{
  "num_hidden_layers": 11,
  "hidden_size": 640,
  "num_attention_heads": 10,
  "num_key_value_heads": 10,
  "head_dim": 64,
  "intermediate_size": 1920,
  "vocab_size": 8192,
  "hidden_act": "gelu",
  "norm": "layernorm",
  "norm_place": "pre",
  "norm_eps": 1e-06,
  "positions": "learned",
  "qk_norm": false,
  "attn_scale": 0.125,
  "bias": "qkv",
  "tie_word_embeddings": true,
  "parallel_block": false,
  "init": "normal",
  "init_std_qkv": 0.0319,
  "init_std_o": 0.0,
  "init_std_up": 0.0319,
  "init_std_down": 0.0,
  "optimizer": "muon_variant",
  "learning_rate": 0.00111,
  "beta1": 0.9,
  "weight_decay": 0.098,
  "lr_head": 0.0048,
  "warmup_steps": 200,
  "schedule": "wsd",
  "decay_fraction": 0.728,
  "decay_shape": "linear",
  "final_lr_fraction": 0.0,
  "batch_tokens": [65536, 131072, 262144],
  "max_seq_len": 1024,
  "doc_mask": false,
  "train_tokens": 997100000,
  "max_steps": 7738,
  "dataset": "wikipedia_en"
}
MLP neurons of a small language model. Each row is named by its layer, matrix (up: input weights) and neuron, and shows model dimensions 512-607. Each number is 500 + 25 x the weight over its row's rms, rounded and kept within 0 to 999. Numbers have three digits each.
Before each neuron's rows, "fires on" lists the tokens most often at its 100 highest values on Wikipedia text that the model never trained on. A number after a token or word is its count.

fires on: "el" 19, "n" 19, "al" 8, "in" 7, "v" 7, "us" 6
L6.up1221:504486534532509489520531478504514523520540523496468522470516511515473530483481483521535497518498483545493451513481467489479471496496494505465479468496524475501506518502517495528482517507450472477530494501522545528505501534495480505476479526496510517512501482507457489547443505515491515502

fires on: "-" 27, "a" 15, " " 10, " S" 8
L7.up1464:493524495540462505464483508496513494453522515506533465525502482541500464489502531500494538496500512475553512560518524464521483447511532517511516515484513521524473457504465536477502495519489535532464519499490531506482518481535489530475497522488506463502405524486463480527488435425464518506

fires on: " L" 33, "m" 8, " Kn" 7, "qu" 4, " S" 4
L7.up1219:496493503528527515521515492488518465499512516496526453487524534507476510480478428436481452480506506524464484557541538468469474473493471494490499521504515509481480550539497488503528502477497517486501486505508485522528491541468462508512470489469490518529446476491533471526505491515494465521

fires on: " dis" 29, "-" 17, " un" 14, " 2," 8
L3.up913:501492488551540438535473505490489525524511516516450496523502515502468469490511482441507478469483510502511523537495471541487521490441479478506476487524478505498468457508478500482476480518498493528524518532480477444499507502532492514471487499488467473452528489474452500502517498459509499497

fires on: " South" 23, " m" 20, " North" 13
L7.up1860:503514473523454499480479489500512484522473511515506478503516460474519464514451513538499486501528512462502485526503510459515465533474525505485430530540480503523526478485517512512510460471489525456505490545536518488497507501502453497492556494498479464476524492528578479481526480502464497502

fires on: " l" 61, " L" 36
L6.up567:495505472462548523548545499491477521509524495467511481519501470487465457481530461516546513518540497488498479498534454539499479482468529501540541475524518429491492520489463518542481506489478502460507523475473492478484495500517459506520538492492489473510458470467533496519516497501488500521

fires on: " w" 23, "w" 13, "gr" 7, "m" 7, "n" 6
L7.up806:528522532503531518478527507490488492531517486497521576466543474486466499475466513500504541550520523478534513508528518517564485499486495504545516504478489494468495487475483498473496477512490540483466431529488500481476546493470460500487530497507523498472458496528482520489488522489514510547

fires on: ")," 23, " a" 19, " Japanese" 15, " is" 12, " an" 6, " American" 5
L3.up629:479511516481500511549479502455500498466508520508501506484461482510501476524496487496508467518496489529489535511492527544507529516502436475523444486544525506468493511515508492485500467476549487533470517473486527469524514498514582479518506481515501426498524518527481474501515479477490494512

fires on: "á" 15, " national" 9, "a" 8, "an" 7, "A" 7, "en" 5
L3.up700:478501514482506519509521492520496476490481471510472512492504513502496502518489541456493480513530500486522514498483471478494452503480483535493533530487502549498534509495455477497523539502529518504535513508492423498484503522469494512469556522495507462492473512486474504508540510493463516456

fires on: "6" 17, "a" 15, "an" 9, "06" 7, "1" 5
L6.up1409:487503494507502496516527487505511488481487497478494496504491517472552503482494533504552527531513546504492512489505494496526449465496492532485475532465514483506534499480447472497507496500513528489478497550526490503532455493469517492499514481487522521539492532538456502472486489455488526483

fires on: " t" 20, " T" 16, "y" 11, " Y" 6, "m" 5, "b" 5
L6.up1695:501489514466423501490499530511519476528478494483513461507477516489483527540472490526498474500462481532469501488543500476493505534428509503482482455455442492479489446528505501490492501522473517482497495486498540472474491454545465495493512516448502515496475512523538471462537516466521528495

fires on: "f" 37, "-f" 19, "if" 10, " ref" 9, "off" 5, "ar" 4
L3.up640:513521488525526468535490507522492442487464509503485483552505512511492523538540469503493452524525500500464523498476527512513496518507454493460512473514496561480518485481491436497470535509473503473546506490477521497551530495504519467459477488526507507482529516551515546518523480509510482524

fires on: " sh" 26, " So" 12, " so" 8, " wh" 7, " Serv" 5
L3.up1242:510518508509520460471529497446539532498542536529452552467488508500493453469437531508483482493557524486486507487495468525485471493526508492470484475500498460492491484523494482519455507484464470590431527513502451501518474530503580557497522499505496506516514493526543522486531531509458520466

fires on: " m" 31, " M" 12, " 25" 5, "m" 4
L6.up255:481512472471501521487509501503516506543499490490491489476529471517523498520511509497493505525518484518486497470523481516524493526515508519477496522526450507520469537482533509512467501495480516470543508485543502499525476513489456502476532489509486505465528543496505511517497491485535538464

fires on: " w" 24, " st" 22, "w" 8, "\n" 5, "u" 4
L7.up150:489488458526487469491467508424521531540488478470516550470505504496516481496492541458503500533504507473521500532509516439526516490491489503497498446506509515502497497487522491474459494501505494537534496506514474523510512498503548516443515506498503472498551503523523521479508498514541477482

fires on: " Ter" 14, " up" 14, "er" 12, " League" 9, " go" 5, " player" 4
L6.up586:499535548489480479491484518495467550478476498498454521490500507524468491501493529540528530438492495501505493507477454464505487524483505457483492507486513501532513511461469451475506473479516484546507499491522492511488506518498447530469543511484512569522472479501488528497482464516513483505

fires on: " |" 46, " /" 5
L7.up1689:495492487507506497499524504470471536514496495528487531529504532497496543523507500502508512568470483497513530497513514515504499510458519484487510490503508495508463528489477466456536509490492526485504459484494554544460557519518469507498501492494510463487507505582483560494472515484475469538

fires on: "os" 17, "ly" 9, " un" 9, "s" 6, " very" 5, " o" 5
L7.up625:479492502454507532494558512479495458546487525514506515503502462487473492474532505532516504528538506481497499512532508465493506488468518470486512507506525519486502501473486496506529471510498539502472473551504510457522477467423508546517516505489477494522460566508456524469520510525511516537

fires on: "or" 14, "er" 13, " of" 10, "ant" 9, "ler" 5, "ist" 4
L3.up18:480497511459479482530465474487479525468518491511506538489466496504513494516513497480495508503520486493518508505462474504482495475498534485450454462517525500495501485495489500556489536539502527491480516479521491520499479462530523539499512509504476503470523447497496485454537505480496535505

fires on: " st" 51, " term" 9, " 3" 9
L3.up1725:511507499486535515527498460538495501458465517525462462441498476477457529487472499510508482447479532552488494488530546521541528465465479477526491510493477474508522488501520498459496476531497522485500519514523488548516491560524495487531503493478506511522496487525500450532469525484506508514

fires on: " was" 35, " also" 8, "\"," 5, ")," 5
L6.up18:509460491495509528497483525512505452509548488463487493508475508454530491490504498509516530485450490499454508478478496490493507501490495505477521509483492500545490491468481499499518487510402517503519505504479452508521491514472500524494482478528467491524458464477517534468510497470529537473

fires on: " S" 83, "ag" 4
L6.up333:495530533515512526480503481470497502481471533480496461476457493514499472490470498434537485544549506471470509499489530497500480488516496526549435467481493497505459530499459513490459499488468513478484490503494472472508449501515468508495448516479523483509494517486490494502500514544499478503

fires on: " Pr" 16, " tr" 12, " Tr" 11, " an" 6, "r" 5, " par" 5
L7.up1869:494490497517491478509515538469518493500504489497500447463515486461495512496476478486484512486477509514473497540518524443499496508494504494485506474503528483533509520507530483533508482463509481442509554485524486480520544534478509552490548530483542474493526513516460475459543513475471520471

fires on: " d" 26, " ext" 11, " of" 7, " sc" 7, " were" 6, " th" 6
L3.up20:508487520490480482469486436514495479512509503471500476491504518505457553517514470497477516471522495472477518480475475458470484460484531471482489482493467535485488533508503451498517455516417521499548522518522492457520463533497506517480487498494451536483503498502495499474496527520499481555

fires on: " f" 85, " F" 14
L6.up141:519515447529481523532489506568518520512507500511543509479518501498502494491522480493502527485490479520521492533503516506506540489479484469535482509514498513515500504478510468483510503510469521503502505493456533519503471504524472508507458506526464499535534483470499482521518461514533498502

fires on: " |" 71
L3.up1578:520483535475487530478510491489504487546517508493483524491500493497530527490464503489463484468545511516477509527532449535450508492494533492441486515436489475516512499512455509494497528478484522503492515496468545527483498496506554535508484531521511484516459491513495571475526529508504523507

fires on: " and" 22, " sub" 13, " called" 7, " as" 7, " &" 5, " or" 5
L6.up77:514521469511524499537518502531456513500496505531489493506521495474432494482503477501536516469526525530511497530531550500464521520502493505540473538506520513541485520501466527528519476502495500536429486453514519546568492480462502471552470495478519540546455444549500515517493507503508484494

fires on: " |" 38, " =" 12, " one" 10
L3.up1106:474525491503456506518467517479523518462477549480509492424478523465505484530499490475509520496470474508460498526547475500512484473527477558481480507502470540554475538472498445519522475511478472515516521522508497505450501505459495504494495489482480539490474525480517506491479525532475503483

fires on: "g" 26, "k" 13, " K" 7, "ak" 6, "b" 6, "ag" 4
L3.up1256:460521505480532481453513451461470480490516525512458496473509489511535490506511497480536527507502510490501549485475499492518535462452528517529482515506488466512494469490509450529494472494489499503505554487498503465472476516457463560482491496463498505486508554515503511492527516536493497512

fires on: "-" 38, " re" 10, " en" 9, " dis" 8, " inter" 7, " cont" 6
L3.up1069:506539465516532483544468495497488504518474489483489476504527488499488458490515524464471455520516533501518507462487481471469529503464535445486488507529496485460483513500503521504536448544480539521514539502517492465471464522466488511499520518505466481502583501507465489501492479456470488500

fires on: "." 41, "s." 12, "a." 5, " |" 4
L7.up1352:514466472543468507515493517487478465493505517521515496511535515414523524518471537495480504549484554488488491500499548524484530526487527512506491510502499499510555467499547471515508546540475462512486551539486516507485499538498490497541498521505514509529442524493473465479490490455502485520

fires on: " w" 35, "f" 12, "ad" 9, "ar" 8, "d" 4, " of" 4
L6.up1253:475508532434502529490488523521489461517465497500526523483481512498489501508526487497480471478517519465465477512480485436493465506524505499533507444498479538494517508473528493512498554525497524519566470458501472496459487481547524482478518477524487520501522524524523512477494477528528465509

fires on: " J" 58, "te" 7, "ch" 4, " en" 4
L6.up1775:516493514540555427488475498516492466502513517525489481521470499521490542470489514483521481505524509501510477525480478513489509519545529544512554503466439505469462497454510479483518514524523500536506511467544493496497525485510498510500520518502516497495505519494456511515476530502486463542

fires on: "r" 36, " Br" 16, " gr" 9, " Gr" 8, " str" 6, " tr" 6
L3.up1119:484489515527495465456491506502521474528489511504467491550488496529509477543485495489526480465473494538482475499548519493473494512490538533463549478498457466522484477527506545533478482471498458447496567490444504491516503495456507517481514501536520508480463553514450491519481519473501513493

fires on: " |" 36, " for" 9, "its" 7, " to" 5, " between" 4
L3.up757:491512461541479545463468508460475506465498473492485503493475456475527509495517468508446501521479444511501535522464479495517510495501492566524459494538488503520484463473521488488518490458504540509524496474480474504514530514506500490555532496523516518469492496449495486469517495492536529485

fires on: "|" 39, " |" 19, "-" 5
L7.up1556:496500471500511489473524499485491515487501498462459515514463494528448501485469462515517509532500462485510527489493525495483492480487537512513501486492492536507461505519519458502530478483499522526559504451476543473506501498541467502462522519547576531488476513507492512490474472447490528457

fires on: " which" 29, "s," 13, " that" 11, "," 11, " and" 9, " of" 8
L6.up970:507487513529480473479485498512475437508489507492486509463472537488448520540463487522496501523492427499472484507540494497483493515508484514496500520529487478470487461505495529501520459478524476513492506474507465480528520476494471467504522461508469508505506504483506487469507476469499476480

fires on: "b" 22, " emb" 7, "|---|---|---|---|---|" 6, "-b" 5, " reb" 5, " Cam" 5
L3.up605:496540544535538506507488482487428469509461485505502494507517537489522517548501449466499499533474521504483470526497446484514492525541503505483508508480512486506498498499518505532507540469491540551503507529476466484527505472526518505468497520489476498520481486528492494525471502521521532525

fires on: "ir" 15, "el" 13, "il" 8, "l" 6, "al" 5, " Sel" 5
L6.up627:523516512457485495513500474472511550509503505501509479525515510475476508519476493487493512488507486529501517526453428486543517490503455501501516491492511456517503525491492475512508510525525484506474492527514528492525466518491522483470503507519510514511531448484495473536454462487505549498

fires on: " for" 31, " well" 12, " For" 8, "TA" 7, " mod" 6, " and" 5
L3.up1601:518461504478517468508507503522505534477477498520488513473504513514468444536470499507486486498470554461483519511475503494494515552481474472509498525487499547498539484531516469501515516537506515523455532537534470443514525478501502495474524522460511547486445492483484493548500470530448508478

fires on: " United" 22, " b" 17, "-b" 11, "b" 7, "ob" 5
L6.up748:527469543510529493506560516508471492502475496516449530500528499513476521532516469525486479519485521497526505477485541477508485521503485530478425496479528494501528507474530476506493509514509495534517452512475512497543502494483502514475483512508479515512533551520538480536453510528540522498

fires on: "i" 25, "an" 7, "ar" 6, " " 6, "g" 5, "at" 4
L7.up1534:516472447489507531452464518501509527451533514509499493506499463519517489447468447475499501505529472484497477505482500468533516507505490539536498506511489470538516532507503491522477523496519490487476531516496501479459507520467481481483500461488467520468510514500505438511462497516540529497

fires on: " and" 34, "ro" 6, " or" 5, "e" 5
L3.up237:539521484505495509475462535534492479531482499481455484498499487473545475470535493538502516522500477527500489517510515502515496493486461496504471533483520488479516452519495487504492506456473515469508494521547506487490466504491532513527475497489532517525504478522454508497480510529515481471

fires on: " more" 33, " very" 12, " c" 6
L7.up1481:539494508508531523461517532458507490492483480508485509528496493471533539459516511503472502493508496521513507478553502479524549469491478495478485473464536512531460485518473510507528482500514497505520481485480527501510492451438484527563523533484501485464479514478467534493487480536493495485

fires on: " |" 41, " comp" 11, ";" 9, "ip" 6, " imp" 4, " (p" 4
L6.up331:512495489504452487469483517563509477487505506479487500499528520459542486492513485459494503517520547470506524499443522477499477528551533472502515461440485533501510476523486533499478522490468563483478544500515450511525498505496531500505522516508494513503537519443530527480519497510519485509

fires on: " S" 19, " p" 10, " per" 8, " l" 6, " s" 5, " C" 5
L7.up385:531498473471548532490492491426512524470538517500468497523488489497490498500508513485561541496482515503495509516469503520450531550473494524484500464542517450494503469491517501501516520511525491476459520478506481512509448526508465528503501482456517554559513488496505526488549539477507476524

fires on: "l" 17, "n" 12, "m" 7, "ann" 7, "i" 6, "ic" 5
L6.up259:498534526481493486510475494518443513531431500510520511480478493491466483453509466510525531520491494507480529505457467540534493499496491524509517549511505484512496524470568490485473507452461546518519472488490515505491508503455499478514487534522512481467508476529479530510502507513504478536

fires on: " and" 32, " to" 19, " or" 4
L6.up1686:479499490550489480552526529519461507473503559504513438517511523461483463539480503558510532481480517490495462476546521496483490483508521509498473476511466523488490504521497527514476558466472548524451503475480495510510524505518464461543522514496503487480472459503480556491493478526508480545

fires on: " of" 29, " a" 10, " d" 7, "ing" 6
L6.up250:478483528469469510555491495528483459516474526473528520502537510498539502498526478485477523498457503511520494466488516456447514481467518491503466463488492506482532502532502430473546482561485514481545510458480477501504503501472469528500501518503500562493461483515498491499533472497526482524

fires on: " of" 20, " and" 17, " in" 8, "os" 6, "ob" 5
L6.up90:509504520466507517495507507495484488506503509480522502463493516571478477506496462538502505485525526484564510471531495446478499490532495500479481522502503490478532475518428490529477505533454501468569574506505507472520544466493505473536491488472489529458527517477443496477496445493496482466

fires on: " of" 34, " and" 15, "os" 8, " /" 5, "ro" 4
L3.up904:530458496482543493497516520514481475496517514480487520498502477501528499539515511545465461497514465437529451477505505505483519505483533527498487508477522474484484452499535530478506482538477506448555491460542523514494527483530463485489528484487485450453466521527485482491456468475492469489

fires on: " the" 35, "," 11, ":" 5, " in" 5, " |" 4
L3.up19:486489550486476491460491538474428492492554555507520498543478579476529489531461473481496448509476479533505514551513521509478504517487519472481573525528500487482478498525522512483533479524449491497493504496511517518516475474526492508533506458501504492487525540527533498489465532539514486506

fires on: " |" 36, " I" 23, "I" 4
L7.up1036:474514485489483516486496525513500523432470484520487498500466516498537455501516474480527514536507481474482472489509500482480491464466513541513496531487530502540498549516512504466519519525495517601488543488489484513524464488459510459472511532521512497549505531504541495515496470482488508541

fires on: " |" 44, "h" 6, "g" 4
L6.up190:496496499511511550492497501484531462483523496502497502498508506532484544518487490450531497537521491494516510536487511477466483476493451528501526506494479475490500536519512505507461551479489526482548530508503495513500491527461421467514480487470504517501530433514508499547482535511502504487

fires on: " |" 51, " to" 6, "k" 5, " and" 4, "==Career" 4
L3.up478:494524526503542504480509495471494507470500542487513517505523520483494511505470508496452513522523505529494489504483505527478554496510464487493520478496498528507514505527468477536522561487556519526518485514468504481537511502554529527496494537530540450531466472504476522514527468525442472509

fires on: " |" 45, " is" 9, " so" 6, "\n" 4
L3.up1095:524450538478485453514452482566560490522457494471463548556460485474487546494449492509501528497531520463498472497479455477480478463502483513476483437484491502520521519497507483513502533474471529487496499513492542488406518488528491532512521481517495486503448540477456519470499514504520508443

fires on: " b" 23, " c" 19, " l" 8, "0" 6, " 190" 5, " 201" 4
L6.up1375:491474546475518553499485495488485505491548505494514498505500494507485488464456509493522512494532484544483471501506479492466487514479506490479472474528513490504540525466494488534501548504519491503514519502471551463537454480533508515509499502519501494501495497475495509539506480478486511479

fires on: " R" 21, " in" 9, "ures" 7, " into" 6, " to" 6, " emerg" 5
L3.up943:474495509520491506534495504513506493505530483457477476528501519494497513502490524521510542479480520462500488463491514488523456474506509479473510473473486471450456480501514526501495517466516522463557520475481487463488532516481535501473480546523515499519525453486516533490508497555461499488

fires on: " 2" 13, " 22" 12, "2" 11, "t" 6, " Att" 6, " ent" 6
L6.up816:473502492531505521473472543464493510455515526503444467535482493499457495506466472471488518541495560505474528516497478486478481486485526534457480536439495517515512493461509458492455493491462524505518465488551538473524504460508503486487506501499490467464488533539518508543510494524485511504

fires on: " |" 24, "|" 22, "1" 5, "\n" 5
L7.up1367:520495506475496553524506477517507511487456489507468481510529448458450505482495450512509464519548473486501522507468477468447498501468510493481516507479517505510489494536480478505469505507526515539476539512524481528528534435514479501509506511528463479530511533515472473469518449484480492489

fires on: " p" 69, " P" 14
L7.up829:520455526484527517461488492443527461539495521515498475461484455507470471520531482521520536473471464497490494488458513504464527540498518457509460474509490530479514501522499503511490524555532487511479457488508481542492472470512498485501523494455471476488509558519492496460555515508486478512

fires on: " a" 22, " is" 18, " was" 8, " –" 6, " an" 5
L3.up1673:481522516523521466546475498480519543510494473496474483499480495526499476505500450486507506495489501512509519527523465532543526505493483470473485464507497531490494506548486489511511516492514479532516532541525513504483508520463496503502492519503558473483500547485492521496498472525511528483

fires on: " |" 46, ":" 14, "," 10, "'," 7, ")," 5
L3.up451:513522503502495460493519507458509560504526483483458466511504518482489521512570471484446441510476533532503485531499483511535516483602470495518526476505494483508523541500464538507543453449548501498505499507479506518469515534487496515528564456496531517457499492552519484506489482497519501525

fires on: " " 13, " who" 10, " It" 10, " it" 10, " there" 9
L6.up1905:489513541509508545486504482524518487508525457539529481508452505493509501524509511494449518491523486504473480492513528495473471509537476456495536496506508509514475570519497514497533485497502512510494506471508471471446513527457490530498481517494483483508472532483493534498527519423519493466

fires on: " a" 26, " which" 9, " that" 8, " gave" 4, " made" 4, " and" 4
L7.up547:497468518515462504459512511496480524520471496537456480507474484487462522556514518484474492489507473524474507487528499492524505509528465517497522468494500478497497489516499462489487521489497481532489513516470468489495481519496480490495519501507524511468507507476500494465506484491482483523

fires on: "\n" 91, " |" 8
L7.up1854:502509493491488468537524535508523515433504495437482524504492478483508487468533520531487521535510492488490534492484511512494506484517485549509512577515506488545502521440523530518520495444514485521524488487538501521521493528542440479455503553477470512490478531476546504451451512531499477521

fires on: " and" 62, " of" 11, " or" 9, " to" 7, " –" 6
L3.up848:510464496547552491496500512551487487479527548460495504520504477516472505503511503474501466495489491448509496542481460470495493488551471510477482516506513456520494500481503511464532545507515508471531513496534508493484507523484487477540478448539503471480485489503500514528477477470523515518

fires on: " |" 28, "|" 25, "m" 5
L6.up797:520474503532518478523533531490463468500469506516522508468490527523527497515530478496553551481523502435513484527502543492484467486508466500512470529504524542496485472492481489501443489527509518504486461533469489511493522506522494488574507479509477545501523521495519498468500520487489501509

fires on: "u" 34, "]" 12, " 8" 4
L3.up1158:500521507516454471500512462473482512495483464547509468447467537511532484528488507511524466522539508473492508501519497546502497513526492514505509497506480505510510523481525472499496506499547494513521479493485487544482528493482504473453466441465477472538514528540504515500493524510539490509

fires on: " Br" 27, "r" 24, " Gr" 11, "br" 6, " Her" 5, " Dr" 4
L6.up792:459454516490532484497513469488531464534485522509526473519508487526512444502487506468507524467472489560500462470492468488473517534482498538507483496504505504513524485507480507510508496471529499510532499457497498521471469545474514485483485498508500545520470555528475482484472509503535474476

fires on: " in" 20, " to" 15, " is" 6, "x" 5, " help" 4
L6.up1402:516505498453507516478535524530514479463533524483492508515553496502497475509487458537438496530488492500488505485480488492487484460482521505474502441468487486517491448485514519495515467498488509496521520538508495487522535536485515498509525509526491484513496464484478468462483512525501476497

fires on: ")" 24, " and" 23, " |" 7, " from" 6, " of" 5
L3.up332:519506507505482499505500536492487496531507515473526506477548517507512494460533482473473534463507536471477530449518460476485478470493521467498501496507503457537541559483501491490479500508517481496499541511489493512541501515486506491462510489479460491501494534462536495506497460547496449527

fires on: " (" 21, " " 16, " un" 13, "-" 7
L7.up906:477473508495481513498463538513512503514485485474497472476474506504509489522491476517521555513480530471528537500449494506488491475460485454529520512448515439506492509473518491510478486517540539525485440525475478507511494543555512496572492498519466510488507548467481530499499488478477425483

fires on: " and" 25, "s," 9, "ine" 7, "," 5, "al" 4
L7.up1902:521498563499514482497513515515456512486473496498484458476498489483475503522575489550497500510482507472435485515514538519550531483508487552515469508538487448483481525497519465495514584469504505465509483503505477493463475538509502500491517519530543516474477483541491479487481520551507499508

fires on: " S" 67, " t" 10, " s" 8, " T" 4
L7.up1101:478522491516505472481528501480513480486476522475535472439444531492501493509486495501458487524480484508501493501517513486490495535494505495495496505451486539488499516517475546489500472482482485523532474495504485411445489494511494505499485472480542527517521485522498487504477487465515500480

fires on: " that" 23, " which" 22, " it" 7
L3.up1278:517565493499515507515471491467509509498493497509460510489471498524521466489541502538503513522463496501463506521487531520471464548537456492493512484503498491519472495499514521504481478549555446484464462513514501506470503486506502543525528494462467484510476481451500497502551500484496491478

fires on: " |" 68, ":" 5, " statistics" 4
L3.up1083:507546492464508513496495530469489517522459478494501491495479502472504490487487473499450496474474468503519514497520487522486500470487497470513506530536487487504487441493502512520486461471507469489504544521490544523514471466489504502543482483485508489512520526501517526526471489507478506445

fires on: " de" 21, "v" 21, " of" 9, " time" 6, " V" 4
L3.up818:477496511498489570480513508534528531512512525510491516480458476513515498533515533491514491499506472549475479481495491467471489493501532553499442544460458487473510471511535531501518484476517479487487543517515496489535517496510469518512457511510492489503498456463519518477508510506518497496

fires on: " J" 37, "2" 12, " 4" 8, " 3" 8, "1" 7, " 2" 7
L7.up592:499481476509486535499501492510442475452505519541484504549472537460483494509528498519505498573551479511529479469489519491482450478464527529523489488502504484524508470491490518522457505508541526468492495491497532502561501484520495506480508523528534485478517507550511525513453502535482509519

fires on: " T" 52
L7.up814:519527483508512463528518555505501443548549503504535513525533535510475502507510487483494468465535499503484479522531467462509520502480473511462474490537453493546507515469507459471520502444498539487529441501490482460520485490504475469495470516494503500577521470506512511484471515472505504469

fires on: " p" 31, " Luc" 15, "ic" 13
L6.up1063:524467487521497520505506426507521488525500514501472519531506475479526537477493542489484519470483476514477469459507430508514503534489530508531517512484479498500519493514540521499492535482485494562503511521526497459475488510473510513503478496516489537508497502432461510477499505481477532517

fires on: " |" 31, " " 20, " 100" 6, "l" 5
L3.up1706:554496484480486487488524508475538477537509472482496522506547513526499490496524494550498470453460496516497500498478460477454453520507476537501498490520520515497494489462515516517492490492530521525521503474464453504516471517494460488500511511503534495462497465473490535508541500481525520531

fires on: " T" 87, " \"T" 4
L7.up202:492527484504446538462505514506490508480466489480505455537550502493494489481495514475508507468485478503467526534511527492513506519483507514470516518475488459501477529478508481475512497468484530518483445446463487477529466504482480495530530487489476501551474494523510569441507490512527484490

fires on: ":" 46, " |" 19, "s:" 7, "ed:" 4, " writ" 4
L3.up156:468485539466501493502473474483515496519497512499474527503516500483522465510533505478520493513492457494496462521530530490475492494544505500549470493509502465477516522502496498517524466472557482473480550473506524454491489511470491495488540503494459519541492531527527504488513420486478509490

fires on: " B" 14, " a" 13, " F" 11, " A" 10, " f" 8, "A" 4
L7.up413:509477489515494466464501506493509512529551517498486493472503474510489502493510493508517530457480493528491534498511537518472512483509538477478497460512520496503490503487533480500535525507500482499482506503487545518523483522499488500470468491503476474511506498484513480538532492481486489491

fires on: " a" 17, " with" 15, " an" 14, " |" 13, " who" 9, " fem" 7
L3.up1770:474540510512547493484455497471493472476521477483495553489522484477527497521536500502485498477548459521487510512488555478498510478511526503523488515499517485503519481457539504529471444504525467550488514526500493507491526512526530478469478501474505478537500507506488478495542493464506482476

fires on: " R" 57, " to" 21
L7.up1490:495514516553507494536504496535501506475507491504496501508495493466481514464535516505461506446524499497506512487500486470490486506499477523528528481471510517516476491516483512525524502502497460502484556528502540506488561522514484531501460462504520453489473533495499503506489552478517475524

fires on: " un" 11, " [" 11, "/" 9, " '" 8, "-" 8, " (C" 8
L6.up1306:498486489549533507468498537525497484497477484454464502503528490458509488493490467491483571516482507527499543505461510485505494518476468498510470513469480490503492457492555486494492502485531515516511491516512468482499482466517510508557473496485515535488474525535482491495514513471515513463

fires on: " to" 19, ":" 15, "ast" 8, "s:" 5, " for" 5, " of" 4
L3.up480:521520492515518487518517494516501471500518416500489458507531517532461519513481506502532478510477500452470526532467478485471485506548462473542484500508462501467477444522521489534503454473480493491530523529514563468522503486505519528466465507501505496514446510531500507520505551488496483530

fires on: " |" 71, " October" 5, " was" 5
L7.up380:512475514501498508478533504483539501533517473486486504501516531514514469499482454494474483434481491472496480518458488495527516493518534504514509466450512544512503481490562494524524490467463510516481515539471508503473530560493527489480493514481483519518490463466506527470495469460477509487

fires on: "c" 25, " c" 10, " contract" 9, "-p" 5, " first" 5, "-d" 4
L6.up1865:550459491527462516503469489505500492501467480532475490497506508466491538477522496523525515503464456553507534487508530482536509483489527516469463499481533554502493510529503539537495494519487495496494469480482517464501483452518534519501516480496453459533512475498486506515500528485479536473

fires on: " res" 31, " Res" 7, " to" 6, " ord" 6
L6.up1735:513521520538517473491537528494476490489510492486488440476499506478478496488481453490491525464482442511490547463470476521497490539530474479484496521485501487504494500441512488536476495450474519484511520493521493461503479552512487454512502528465513520521545499543459470483496495518501456498

fires on: " |" 76, ";" 15
L3.up1480:465503504494521516488530493501509524555506503502537486506441498492525479504526545500501515506507505494471484488513500496487516514527481503517503495506514481541493492496493467501472509484499539476470533505498531537532568516480498529531454520508491468509515436538527547476507506501509502496

fires on: " and" 71, "==" 10, " or" 6
L3.up646:531547443516537480502498453528456540474493525528503507524506525482493460501571477506486484511488519498475496493449501535546512505452465460470491502545526472544486457501532475529505511476494474521496478504500490454514498509518511533540504512551496457508510480543478505502525486517548485498

fires on: " f" 26, " b" 11, "ic" 8, "op" 7, "eth" 6, "b" 5
L7.up23:519467524499485508487569468511508486512502526490492537481507472542529467521474490517443526494472496488528451490528439476475572488480541495484488542505498477523551461514530541502503526569501489529500499517496479500487504517507516510533495489491516437478474486517468489531515519481520510540

fires on: " |" 45, " Be" 6
L6.up1871:504512515510518509511492540510472478512492495495508470474573522470501498503500488490557492540524512515464489485485487509456463515465537484467477520546493521528503511529562467516463531531487546470508514506499498499507478523497489516572486501465478498498531487546500491493450506475476518545

fires on: " " 15, "r" 13, "in" 12, "i" 6, "im" 5, " Gonz" 4
L6.up892:492511485490504513478504494527518482455530518513503488483493477509485498474495445510501533518530495494477520474527498473497564519528477555500499492465497506543469503494469485485463519490508478521510542489464520512524437548482441536470519527549503491425443503485519529482487521535504528475